Weights of a small transformer language model.
Architecture: RMSNorm before and after each block, rotary positions, no biases in attention or MLP, tied embeddings, capped logits.
Training: a variant of Adam for these matrices, 665M tokens.
MLP neurons of a small language model. Each row is named by its layer, matrix (down: output weights) and neuron, and shows model dimensions 112-239. Each number is 500 + 50 x the weight over its row's rms, rounded and kept within 0 to 999. Numbers have three digits each. A neuron's up and down rows have the sign that makes its largest values positive.
After each neuron's rows, "raises" lists the tokens whose logits its output raises most directly, leaving later layers aside.

L5.down264:548621615478529521490496486569473399431465503495464446594448439545488448476564567504495542544438545533486483533428589389531521526537537600469454520559472535552509509533533465577550508501484510517558591544535515580481430495430543488461566482470452541611549487467435502530485484438495452396479518554515481545566480519484419509422454483511542550502353442526599524481437423508494415515471
raises: " death", " dissolution", " relegation", " becoming", "no"

L9.down170:575488550587455485489569404479647459521563386474586490497488571576464511502457497502485547507470644529457563503524545468560407453530449483455507476451469491493464631578404519450424518462532416587531513545469483550514476445522425485540391533507457493398552506493411424480542389483480507428479507489497531486524444511440534468489448465424554466556473498469384505518501501519528478524405
raises: " then", " moved", " transferred", " sold", " joined"

L5.down132:443520505494524471505458580483491623558534521522413522562521547473498515435505526469588503552453396465441526471563544472532476547384442532487462570526550528454469526443518470558520511529505472460456499498530585453530488537566499493425526469559533460471583472523474590513469527455500487521542566577480506551570496517594595397449507494515481535527483462491495447461507425564512594511493
raises: "A", "The", "This", "Interior", "An"

L5.down744:482565522500482354440606445474497474494556514482472486415531449521550433550530490423453507536530413467520469579554478444496581376466486515505485575509511493495567496454526413502467411530477522553535534374558523499437485531540492563497546582401481553530458554467393553509539498443474510491525458502476565491538529534572566526469436467506430470484492496504568489578504390460644549518504
raises: "ever", " they", " he", " year", "?"

L3.down619:582522426486511544457491488425509450562459511474459603554509556552590537469456481563541486482444461426431458380469433480591485484500491486562575420422451478611460521524508520518524445520463472484484468601513415491546480500407488467598451493453527496505435506539543424521515546593528467569460538488544437461616507516507524509527482550507534592474467520484436527637502481435451570557621
raises: " they", " themselves", "hip", " their", " that"

L6.down689:499488536465471477543610470521439550575470518517504472547519529507502497477489492467539482503490458487470561503485551452532501490596483540545467472483467576527443489434533529504582494480494505542481596433540447516507512474544440545483455466540563538441500512479531593483429411526527431500565521526585483602572498548534550465470352554501414419622519363542439316555521413556568447433584
raises: " It", " However", " Then", " They", " Additionally"

L3.down849:523444432468436465551589416447491587442498496456538502503572451518493482555598500488554577539501491540450464565566552511447539507510479523479449468550533473581533398512445505531498492467527425522533433491435484512518521527438522527455542494589514514493514494478560405589509382491527458516439384481491489557451466489456525478497482452470572449534498427558520470414448451476529468553475
raises: "|", "|---|\n", "|---|---|\n", "—", "|---|---|---|\n"

L9.down859:498476579481489440593530503486516566538457425474378524436530469646483524552497546522522483445490455478547539425482444442532538516535504495490516522538483495432479543527502488415411470480494517447499445458467466502433568447519569434601511503439437612507460531420474452401446540488553489448470410551474564574569512589426543543507590448473604513572522440501416571510428524459531463512504
raises: " writes", " noted", " pointed", " critic", " writer"

L9.down1198:504494522518442498485491515533488525545448501462474463569536471463436566441470472487532487401431532467449503420516485539511559536482519440516603448542511457402540436398534435485445576513410473535511556538533492489592550519530479419489479504534437460573516402560488533471452515506568515439474425470567432435436500533587474552520444584346567513598489562519540424511438578634517524490522
raises: "2", "1", "0", "8", "5"

L6.down481:480456557525499467442538559508573492526490461418569514505438482508522493510518556501568458479547499499568528511440527535469501427399499479481507504500531384490482521498478512505430602467549496467509512499532519581494409534477547591492488487608513527500519453481543541505455440493485536590413464379444533501521525532486492566481529437512511493464482596518500636587450575425577508625513
raises: "-K", "-D", "-T", "-G", "-M"

L7.down887:415620561372551475548520544398472533510619558531564484418541477467540521457472548645562486531504534471526517429459530478552548478606459467477531511501389479387434504568548429485438489614422505464471521479477535495451503486494502448555434457583600564571461379470436592536516496458445435463483518509462504468467469457475508518576552493453471512529387494575475482515498434451488499462465
raises: " his", " what", " their", " an", " a"

L3.down27:418480496525513405562440460470507492508436490544487516469444443652554513567473507576494469466482633476497518544543509471514457524501504515458483547466507481493584474431526426488541414523520488430493515507491432522555543483521546531536543529476416476512529648481555447546592553515556483504468487486536539533479486432473536471444482387472477553479537440555440536490509539450466543511475
raises: ".", ";", "th", " sq", ".\n"

L6.down1108:528474502495508502436574509543536432487554460468487525407485471331412516554549532445603517528499461488484549463471520478571519458550512575543427476426469539479575513549483542526568489458496519558490542514513445473506453487512451525512505516469541466480531416445558425490456532508521444599432529526524617555563499512584504478499510371520549454520521473446494478529434435518534474524528
raises: " they", "ever", " he", " she", " we"

L3.down12:555520489417430443455532516476436595407551465566530511560550475516515506536533411594444523499567549473459528472564420538464530462486578413601465547389554480480493492549484525549527499474513583524405466441523603518474495580495552446478507491502513541572555575535471567564439516518583599402467513491439539573481455476498576442439517463538510518472464374504525525513479525482556380531532
raises: " by", "a", " and", " a", ","

L5.down1337:461438528495489540502560396501539457451494480481523500369566544453496526524502479547527514529524689547479518498506642519466509547509505524505477545469460440524522492500543509474504495522517473496543397489543411541488490474436481431523557461433483504501497467500486449549526492455467519444465618538534451426496587511464328528498547489544485567523531564533486578518462528486429469484523
raises: ",", "/S", "–S", ".,", "-,"

L3.down493:544476518481419552370430507486534563598486487563536470473466525470611494518472457511587474480518549445565493502544493526498568500504499576479466535453598487454489556521476545553567434555447617474457448564555510428447523511465525475482514544419463486467542496453455516467554509548552510438404424431599520475531536504564482481523590470563531483532504491572508467554488516431464446483432
raises: "i", "e", "es", "r", "a"

L9.down1201:467517435423548512464514568474536616495400635565530589519597489487492498519496524448516465467543476512521462452646458554468491501383429542523503406453521553572579408538408398514512483484420499555418495374440509463393606519483543534529507534520590580499493463550569539454559490516526472401496505573468487488489444476530500495499436568417471514613419551420472461520580582546478465554523
raises: "N", "1", "0", "2", "3"

L7.down1174:500415460531473518509600398472543603435592466395553489498504554486440432518509516534437493540483427426439528491541521544553510478493385496466624524515459563488517467466594528525490483541546520527508512604534522383460455512515553552546508566510480504447543429468471508437531516558602467477415519448615502561492528511438536497500517499463424423564446568504455497471548480547500501603550
raises: "C", "U", "R", "I", "L"

L5.down1315:569616497499441556436519494512442464436454501391500415476516487436480508501557501488501570532475536553557582486494526534489450538495523609416566409513528514523474508408576504456544493457514457496535489558481447598498428500505585538465470579540488474519535520509471482378483544614399448459546473504483547533535456487527496536401484515549476513488474452574473569538431495445485512535559
raises: " be", " have", "'ve", " include", " see"

L3.down588:503492457565490514561488467498539496495471445533488526498547551495491544506579379608461455443413542505551502537531537415544545514483405561446458466528453581483579451536547530526475493494456549497444482406466519607512484547488406418463491492578472547547458516428394494495491482505589581476475518461420583476480569524442502536521460473450499460490651471498531462518381507498605424478521
raises: "'", "'s", "’s", "’", " §"

L5.down328:532485481426395513608527557450477485454435467519477463519553477547463491529502519582531523502465542465510502521456566516516542492612470501498401544545541508461472562450561467554496448532529445468489593424561464608485528548550517513512500455435487447415513543475539573496443470501494472515397444517507516563542556497567589525461424446529501600536421578445521574495489383438407425490508
raises: " other", " others", " subsequent", " its", " possibly"

L3.down1326:568593493516505554528476477500403531541474521520485484516464429453611481500518456491447497432520378488536506542475525437516526561555531487406508469530464488546471515530483408475536551598476469547515546481525568326473499570539521531492505490513536515478521421475581559534495528474485472524515466530550523534453498539532413519536408585448456378519487486471598377473498552519458510439536
raises: " Additionally", " These", " There", " This", " They"

L7.down399:391479535493539478470483492476473474637435499498542508603429500575512491493462439448498452477458578434344544530562636511550473537376555475518491550481524519513482463544467463532518640550600581595462511488595591463514546472469469508523496467577483542492502490514453501492503570484576452521514454499493603443556415557541488565509532565537488508469488424449562484503512488513522538505555
raises: "ken", "ck", "qu", "ff", "f"

L3.down658:492528487488510470417489552480520395488511516479583481322482505511483502513512451473492481561518475519545485426477474416533479470560483504560537450457506429464594469497447530453500554455432558450415503534431510447500455513462544544535491533457564469476470507430460500482460538493514514515581530471551522505546473575491419497484525605442477419455493447521450488483507629482536454578443
raises: " and", " etc", " &", "-and", " however"

L9.down59:481484486514467515464402602528521474503463500520550536538493464476552470528477505452491448417517601486479571441506570526604520427443456426538429377432495449486471472367482442520523446499479550469432569534505436505622458453484554540512460441478468481465554467514574423460495470531500589488489453484470361404513538574661444361606497472537492604472510534466504543600508460532421446509516
raises: " itself", " themselves", " himself", " herself", " they"

L3.down815:505532458515459499504428512494511462534450545445477580497520512563478443498478455484532515447544476458516460658546509514468476478452469611435505435536487438560494410518532590498411459457609435509578523480426487551540558568437436451514495545538511550489476539541569446441487525458447473449509505469568470526438489509519500522426477471434556528505490433524508533473588437496523541539475
raises: "|", "|---|---|---|\n", "|---|---|---|---|\n", "|---|---|---|---|---|\n", "|---|---|---|---|---|---|\n"

L9.down128:509496415414492450606432428493423458494523529530466549446530461458470393595463452460574508570516383508472535524506424492543461551527500507499515539538524569508512523557476467544542490487447480482542479498474440497464483516564532474492518463506623487487575446487511454546497509444472402510441424584488547489510504462668486521494499478528530442615403487477557324560505523473595535571572
raises: " they", " she", " it", " he", " we"

L3.down810:518576526525499523561524488450328605516543502471462431503490397460574461581487449489426513476465437545586482502475523431572539518644487537420568465527476427550452529566502420490519556552482454515539543549522545325497488574549488583528503477579523533439576443485595463538509522504411480544584505472543516530473530494525448412583479552426546400569432547568556397537517548567512536384507
raises: " They", " It", " However", " These", " Their"

L6.down253:542516495462438453527537360429485644516452438463505407554536511565432465562553457485695547522462543490493538510644553558418513481462453496503458452491522541562486406541447514508492516491544486552495528456517496520435501542454526526518500454523530537532487516469559492564490464491493484452483440536549429523419538456440544456520444473426566499493548575556510513467415459557540551560493
raises: "|", "|---|\n", "|---|---|---|\n", "—", "|---|---|\n"

L7.down411:594534480396521605523509541539473463425525477503461560483520439518505496546601475483474495492511489410463455387415561481555513595581542511546514420519575424499424488343561523474469570469483563469481503557461547429565594503540490521465509510485421418438592524499579616451520485468492538462501457449413510470532455518587479470431468548510502491467464457487480541468597472510504523559500
raises: " include", " be", " serve", " provide", " occur"

L5.down302:529507524455470513515529517443482432507567524516442556392515483508477501552560593488520479539501492555477512497508508407493497470488541601524531443531523476554564566531444468601531497470540521516462464488494451497425392515441434488502465549477502489597511498468498404578476472427556504561403472513456569572478519447541547468481512508460702510525388513421496500505478466461550465472542
raises: "ever", " they", " we", " searching", " you"

L9.down538:513468480422536468472563520400549487474546443528504547520527493509495534482498446508520496531484541444430479458465463478548550550471511547543493521528434520469508592571427593561511438569582507484488506544533521602468426465462470570425490554520503545579402424471536511545542572481502442536581584499541494548587498440455498416454419468509425454490442601545448549502506517416515451431428
raises: "ky", "che", "ka", "ki", "ch"

L7.down962:412462506576444530496482578498539480519439575542614495461465499530513513344482453338477518520468359482446524447551509500467468475428583517496380569458528441376477512492637483497457447436482495525562493575622482516524530376530540467564541527502522456441460389419395514494518519452454462504571488547465470539493494519544498498502457454477492477519489391449472384524506480574607544424581
raises: "=", "Location", "-", "Geography", "Personal"

L5.down244:496534486553492572448482549564480497543524468504450601493471479518493476540535420508530485437389478480527530539491519489528541453562541502438515443461385430573586512652433527538501515505422484442513527510488489517542488582497520567450442489567434429546518436457556548492498560480584503586511555504488452576402452495450577493450494526569513517461566412505489471563472571580490534567503
raises: " who", " whose", " whom", "who", " credited"

L5.down148:510503429584513451467439565467445538496444535488473534639444438502452472519482512422544545540507393482575502494446508472517504446290427459506493540539556466500489525511569513470434521466512500582549530485437568485422455486534410500479516455484600524571573418553546446474426501546598555406541451569482555505471499507537458477426481517495538626531522410521539535486554477536531475519386
raises: "B", "El", "T", "D", "s"

L3.down739:432602543472453599519536529544512496499574414510431502414453510510506535466491481529542503524458438512435529554430439453513568527481463522513498466434474517536571481504504536499470563452590469478541529470569444519555434492490453543447501453422505466588567458417546463512527425514519521524395430524416561504503493525508512529523491555470566557518451495493479421495389441446587447540541
raises: " he", " she", " they", " we", " Tr"

L3.down568:460411467501390595506448394585505658504449478482513545572526497472547463392517445565443451458468425559509456499525474478484508516473469319513465422513493408492527449461474491517416559446480581502487478545467526604463494493448444543460442488537568449468557555456475537522435553530591547482473607498508412462477431572509453476520496485474552503518485428569572382474572505541491531605457
raises: " who", " whom", " whose", " themselves", " drawn"

L3.down131:576583480498548563484582473511435529519470513429518404480442426496556466482567441473504486414503345490586426516459505399551572482519442555473507529511471515542540516569439455462550517488500487510566598445478569408480549523506486514493511534518510520455488515430584521494451516507499488437542480567562521584545507553506504465467431600467561423555421482524541323537539497543445414486501
raises: " However", " They", " By", " These", " Additionally"

L9.down955:481585523603518407463478492490406503474536513470500496489451501554518497561493516567428540544580596508499479461518506512491550491445544548450553543505579451556493496494583431563557466488481490464533523520366462416544523450451583522483471509498465664485600490463446512489490519475567563399553444570400492498461451554482515480527446574502470452363545484478524637511459518504522443535524
raises: " was", " is", " has", " allows", " appears"

L9.down953:468481478519469410515533620437497501438489478528523472537480480521577466541615444486472476449504545450506531465549545508538465516488478517435438555501499494535408576482521492500475395489579519547512525494516508523557514477482454452528432438573478509507528596478465484431486503513475458455519576529428469599470481501448487471550585565537430511472570569487414547533466507513480534434501
raises: "'s", "’s", " may", " would", " Jr"

L3.down946:416452508405471510477549557601496544460473516488577547534500533537528481549502524517394484501464591493542505643521562530531481433524556467554507589565483533531535528502501473517577491542523556451394507529494445460513564543429542531423550505411583524573496517439414489481473544469552518466501463489473463505491612528467558484476400470467534530469565440509449508486581476469503545541527
raises: "\n", ")\n", ";\n", ";", ".;"

L5.down536:400484465519497476433580484493494474370491513548460488490490467640588458527604505506549500467467494426525454511450550466510469598533523495483437510516457476513466480483476454541551440463608603561408517485487542568513513471480536459461480486467539476491486520499432519468533456525545496444493533494466478532488520549526388552523478552473454630429460443455387506437542417517445533528511
raises: " addition", " the", " response", " order", " front"

L9.down789:452446488524486469581554399477464439558528462518480441446554453392565422589452430538525439524534442553521591503478455441451552636498598566514548467523489578496532521541505467597505510423391550460485474419449454571443466471501535411510605416478526464490597508472563437553524532426549496488498520594561518584538471479634558522491476409517526480580426363507543429628501435560570555490574
raises: " they", " he", " these", " this", " it"

L6.down596:441503570488495519518466570472519405393409537486531516503527509461486484461453459407512557538461315539495509512589454457484564466412545512478426525441507477446569585520518566536429447509484446416555512498530535561413483403495657415494526616450540468524512433463465473508561481537470470511535587576389492491514492459595479538438551520495472453446541400481471380443499476448545563451497
raises: "=", "Location", "Personal", "General", "Geography"

L3.down746:560467556504454506443478489555471412560535514529499491455545444496487515439438456576397503454507575538481562542533479607410411644518512510441404500464608424517415499483534408472592576536505581571502493525485596412503414464457555497504547583500478458541457547491502527504557509442526520445542532437576473506552437595418538537388486480475632515474469503436505525507468582519532421493426
raises: "o", "y", "e", " cloud", "i"

L7.down51:486523438490542493559485496569470558454577472468508554625568401431436477550483415511509460453441510508609515532473427516585589460444490418447491415526553483540447478560550604589417542512491498463425528461552513518565443447488487537516442504573410531506488441444524527598392568600481498489487523457454449565405538484478533531513525505512532591505582476464522440544588516500508449531477
raises: "'", "’", "est", "ice", "ers"

L7.down250:518481560504495489471410504514482398527519435448514496544484424438513539540511481455551436448556460513484520456505500446478446524495541584482432480481487520525437445518458541569579476468538458429461488538532438439517450497506490501430559440492479477529386458528423491515461499414504605505563445552519480470476532520339472560434486537462481560434477547512478446436504445417514592522377
raises: "che", "po", "so", "ta", "ch"

L5.down83:562492462576448500502541402519496547567437518543480407597490509455481443506411521441481520486520417470507453484558459487491575490443460441479448520452579470522530508437535439470410527494512481534491484538520481534554561465569513494470545548458535542498523605523551493469445506527445519558449561511549479550424475459538600538552543496425459503569433446486479600632504485588517508511510
raises: "10", "30", "20", "3", "5"

L5.down565:490522485481424459576444546409487514496500447488354476514529445549497507545513450401528513468423497455517513464510474515605537465531543477531477480517521514443449547547534457620540492520567559484523582504545469534565523552544535608492473496496489480491571587485585548445506492541443437535460422585482562599533543477531491487473420356561502536548489517494458483553472409489493499469563
raises: " therefore", " thus", " possibly", " subsequent", " subsequently"

L5.down1323:519534461488442517457465486512569528563610569448581446557536538550513513460449479516543446433544537566545496437488536503401538523337438525439487498534471546478498528510483506599508449547470507497486519486502482553492464491517534489507438498504535492519506521480449546370540555553588476515496505553558499586483472503543522512462503520516406584522474447471537547533408464529438456541486
raises: "Note", "B", "C", "L", "P"

L9.down662:561481446515471421531538565479435477522520442557484481472484497573522481563612519544576529435454658606461387547560550506419526527597552467587524469524447583449549487471497529420493485532424516478504469513474463496525585533619455494506463499521496459515533583517495486432409483530544479499498498418481523535474517520522517462513492536557499448553523532444560572486558529553387543618465
raises: "its", "aint", "ering", "iting", "ains"

L9.down749:610593504441508536501494408446493537532523508534594456536535551442516405516513505554577490595519422510450523575533498503440592504489460589534495515453551550530401439422437398495492504437626479404579513527536614499490498509415442492518490514549583525530479480515489422514527565611599526478458509517473568535539516509548431476472542534555456635555512346510491399551505514503527481443472
raises: " showing", " image", " view", " display", " wearing"

L5.down445:488514444419489469550540466438534627479542525475417528526497473473531448395495498491615446437434409497540513569492472430444488502417446491498456487528519477540523461516516499502484563536504451510528510488521474511437501573548466595477446468571485471470550506479518435535471515474492503524434489575504446555538423471487563477509454428494531365455467437457475425500475485563527540532485
raises: "The", "When", "This", "In", "There"

L5.down1160:532518553437489575526472490511463564518503515463466475384489497493359510556457463530503471526501491530481498414474584468489525603557523554535541472505496445495470508448423552479531592514621474471558566539401517453508557565494512506427488477444555490420554510522429588434422477474427531415489497494510453497552521511549579479513486539478536533515361552499506565524404477504465512556465
raises: " include", " improve", " provide", " create", " allow"

L3.down486:498498433549538562480530497446400476381535451502568512568544542593572407585506512481417448552538400498506510453521510431679457499390576495519521468499563530475481482437608582581486502556427530482500546526508516488521448512503519535439509402481447516495454454531514524533466494499444604412501500457546597460458525437488467456496548465489508548447587486498482512463519649470543592473533
raises: " is", " was", " has", "stone", " House"

L5.down74:554576501578452486425491399495473495479510463428423449479536493379552464530501495465494543474513548499392511482500518584527483538522460504523516542468516574517549485437499450514426503570539431500476462476496520463498469578635585499450510522477554486546532621428445526423576451509504469520540552494496544515485508528516614481445365477529464492549559512411543492598535429500607442596576
raises: "ever", " they", " he", " is", " she"

L9.down378:434412479467527504653489431439345519458535517642518485489555424535522447483532500512486550487523462509517460481498472527481537485532579432492531516477502444596484483560556484511525553476483536503512483498460552469455499529433504479488464469534476569496519376512601514538437553528529586456533490604542466545503474452561424457563541564530470449500458560488580457551478541501523564527526
raises: " him", " them", " her", " it", " she"

L9.down1325:472543468461467496514582508354512392509526535425506484548527450548560465494478521468574469465423336544533525485496463515551502540453485472588428560455467587495607463420480455505532542496499523517477518486519458500489447418582466448542539520467558540601549496514546402560481526545564418548368459492461471456499501465519586487509434448494447462531460541541451511501436481487537468472487
raises: " they", " it", " ", " March", " April"

L9.down837:490495609515539607513468396565509515495518473504529498440558515460545524533577461484563544491555428551529538510533561555575468550523488544623522458524463541478569507546547455568509554492537488371449449498487498481470542536427471471458497473459495508526507545497465572526498582471479563539503552443530494515551516485427551501452486493477561541488495424575499458445471436433568408524534
raises: "\n", "\n\n", ":\n", ":\n\n", ")\n"

L5.down311:522531429465427493566530448381554525574477449506542473580418471514452504519522541456632492460467410467460511492546529493428502437470507478446464414424492490515550528581509504450554448490471508579605496414516505483390467551435470538564438504523533530522479485533601438559439477407512500436496499560524519502488446439531531471539539523499521461495441392452578495427474507460565555460479
raises: "|", "-", "Source", " ", "Career"

L3.down853:404468467439444455506526489421503548536505513473512504539526405592436419502537433539535568490463416519552503485528462436544450457504497498515556531509517573498582481555488494469461563582517477513462438551519584544507511504419546531447447468453573414533543481450513499485425476609601565551567447479451504559496614510521467528538495495422448517508565436515471526505517564480634488598519
raises: "'s", "’s", "sh", "ov", "son"

L3.down165:354508526485533491502440522461491400456459542493504526471499528463555507467448472458531539474490306500471561468595495459564549476363560456472511596476536486410537530503500555524437521489477478407566486542519487547489508438556580419506492559558464468470504469494464427492540464542464453476488511572409496496504500425532486514531505469508521523476580335489485475486500475425613574409574
raises: "=", "Personal", "Geography", "Final", "General"

L9.down798:520464501431426488532573498603516581517553571477442589535633553541503473448474388589479406442519439397475479483509533441399509567458480551569466463529527541597420496429520514476506527594524459473553539519426532477502519459391527405492451553518621562455546583616500523431493515507548600450526538434538450464503548464491524451485455438424541562506483357508576481406475535467502479600541
raises: "6", "2", "4", "5", "3"

L5.down656:476490508473480537500504536441455476412548455514509568417457387514457523424601474456519507475487564486421491462434565415416571429496504583537542489535519544432442440424463481477472558370570487446570479506491475473539457491534503508471592386561524491457586487512523531466540438491517530413515462524411408438551370454535524506454471601559486553491467520445372547453455370531580470512413
raises: "c", " top", " display", " the", " improve"

L5.down146:481430513515485479370479519525452481525467521437507502535546553534550512497616571406581476591436460511520499488444500563530541484311480526585503488526499538507481496516595561552489455519539508597539467486419538537391564461531520553454470489403573529552561418541468500524385517520555504438579514628542446534484460451468480394407453414520504534487472392567428565475485551483526482537436
raises: "S", "s", "m", "B", "T"

L9.down643:654493564450427483493513494580517484515542519441448445509561491459429449524521541486537549479417607523505560450409541617464462548512476518463549502576527569540483472439508538477518535390576493598589409598439464402538521494526513436511589484515500469434467435496479530570489569581446505496533473504475452510588487416531427450442457575578494506500405466556459559485418487556402414543510
raises: " help", " promote", " create", " see", " reach"

L5.down1041:574517545522529445304497448491409461486489493487452489502530436357591433561601521519483599553470573527481515557492578490449466333500564542502487537464527535505542558443575446582501381495486468462547537462493448518551550636416520521478489516533461506440446498473474630433513503439541569504504438462474481598558431546508515506486455459481476471484519514490574527572573441446589550537498
raises: " same", " kind", " year", " they", " means"

L6.down1129:418524483547493460533493468437454556528502526449455424455442475560448494514560478409545463454617350459482584487399459463463469461465484515463449595467564494557610482576452475487537581517468546546439563429549478525432496496517494551426517529563597506486561479553554508578513572501414563454462513639494483506535485488601576542549430488557470457437463418483454329581537533518567498481553
raises: "During", "In", "After", "From", " switching"

L3.down706:500460487508475517507423529584415541422502462513556575552435552499485534536412534439508369491546487579509522541573460539504526519421503432406440412524468540455516470540484506494568591470513654500471464526531511500361515504469411473433574438499513518579517547477443549472446450459546546566583440536474469486468517485537451533485517427452505528496545504453586461558506552437432527555491
raises: " and", " of", "ist", " or", "ic"

L7.down1248:522496519511492444543490538466462518487459546481471420418454628643507448551502540552378510494504438591485502516523457505503611546485463506486555530542547438494441471491552483551470426516554451534481347500498492434563529519524580612443524457496477606561554582439494522450547431493524544552476503652507553473479555484449473499507494479536531444492460503559459550509440558493511486490514
raises: " has", " is", " was", " would", " will"

L9.down460:462584459438558549460433557493534427421432538538517538473447532526429493561489502536576525472511547442565552473499547539505509505461587503486550471480418474587455492470459420582448487511511409481462488535579424472500463485627524541536466555582566423470518424563478561594431494507510525513397540523571458476494552449495550505479506476478547657415586476555459538449411445588455499481520
raises: " how", " why", " whether", " what", " reason"

L6.down1260:557498477475529509459446530535565485500558466511547571473444560489515447517505494539622539504452541508456428481455437501517458443583457619500572484544434517469513488513587410507510511375539510530524454563512450480566527537551524461549493513432543541517515392551469514454420531409510538485507615542546594558539379558559553545500487439508569539515503486553507442561519399390534592466506
raises: " two", " three", " four", " these", " them"

L3.down387:523473510489526474410434456534527577552485476504570525479439517472513498465519582445587475458557418579433494481534521479478416512352518474478450407429537487407481433496431623515494518437485521464430478503448453537447473490377459454453494445491551479500487516505431462528521450490472555515473536499548532476481445513491430486576577538552502489501487444504455476457612541435620594543461
raises: " and", " &", " or", "and", ","

L7.down564:447466424535652534519517501577600471449511493487587510502499568546519450488495487604555406467485460444505536478453495449594452536472532512467583505563489571489549482448453465527449505451427579491504527587513510557516518472578429477610492486516504510548515484425565482458507500438528505567549511448493575546467416634563564540463516433469551543471482504599503331551439504519508543548488
raises: " them", " these", " which", " those", " the"

L9.down1097:522596479525543557490521601491516506552527445462550464503514448482508465612555408534541520526566484540501482575592509498512508520487531496469508457480561557497540520497539511506419507473480434540490497508437553442451488516512571523434511520393457530605510521551479506410480457502517487439560472554541478499582499431578616505566510543538369549530474453455447456479493448493510509406482
raises: " consists", " comes", " came", " has", " includes"

L3.down163:469537505466549473545475519447439510500466537594449531525609537512474518412467549525589478524465343524505528403671530530468550513394399512450501505433477498529509457477501494523559492482575556451470511486542515526485561486491468511531496411415572492460450494483461519493398460498543492511487480601569470546554427515464592462518534498516473378585403349422419438529483485487490564477538
raises: "===", "-", "This", "Source", ".\n"

L3.down893:619549459528474466422500480524541525489631499451463567557526585456532517456572512454540425443484328518474484461521477474488552537538489472516498484502505469511526475522561498582457437502473506489433593571536541451532508490539477484557483540564421516463394523488515558508436496546500510568561489487475485402522396649539442489613565492521508473478504530545387476534507470542481503486441
raises: " this", " however", " which", " the", " but"

L7.down1154:409471513494509474555498517432442580502540460569384525546508493582482525482591521487648520453480490530493628575564492538381527513295512554469492487530445533518461450450545466556463524528488410481491488465585471516422555512575494531471514494503516500431623480530516468474493601499547511528476514595479458525482517458480580501482475393463525393563443443470493508513491488516484491508484
raises: "\"", "This", "After", "The", "In"

L5.down795:499428446495567447521471458571540491414486558498525526464512388487520519454483519569416507488495576595533476517394558429509415497445559549525496484518589485501515501531479480477413476543459446511468491595483418468593546454535535475475469550527412513486443468474494585496564565515554477548596564494548576514422520539426497522434574502564487556522498506514510507484493492523451536503480
raises: " days", " hours", " weeks", " minutes", " months"

L3.down1305:510523484453567463482462406546567506455482521550493542473533568489539571485549541526616409491513593554472512540527498605550538485454493506434430512450510525429496406386469505520554518525564560526535530558527423551484480503477496535469441452484435527558493439460525537583527459436582490484466465475597512524538431548477456516498534416570526551523454418538570560508549557489496462529495
raises: ".", ",", ".\n\n", ".\n", ";"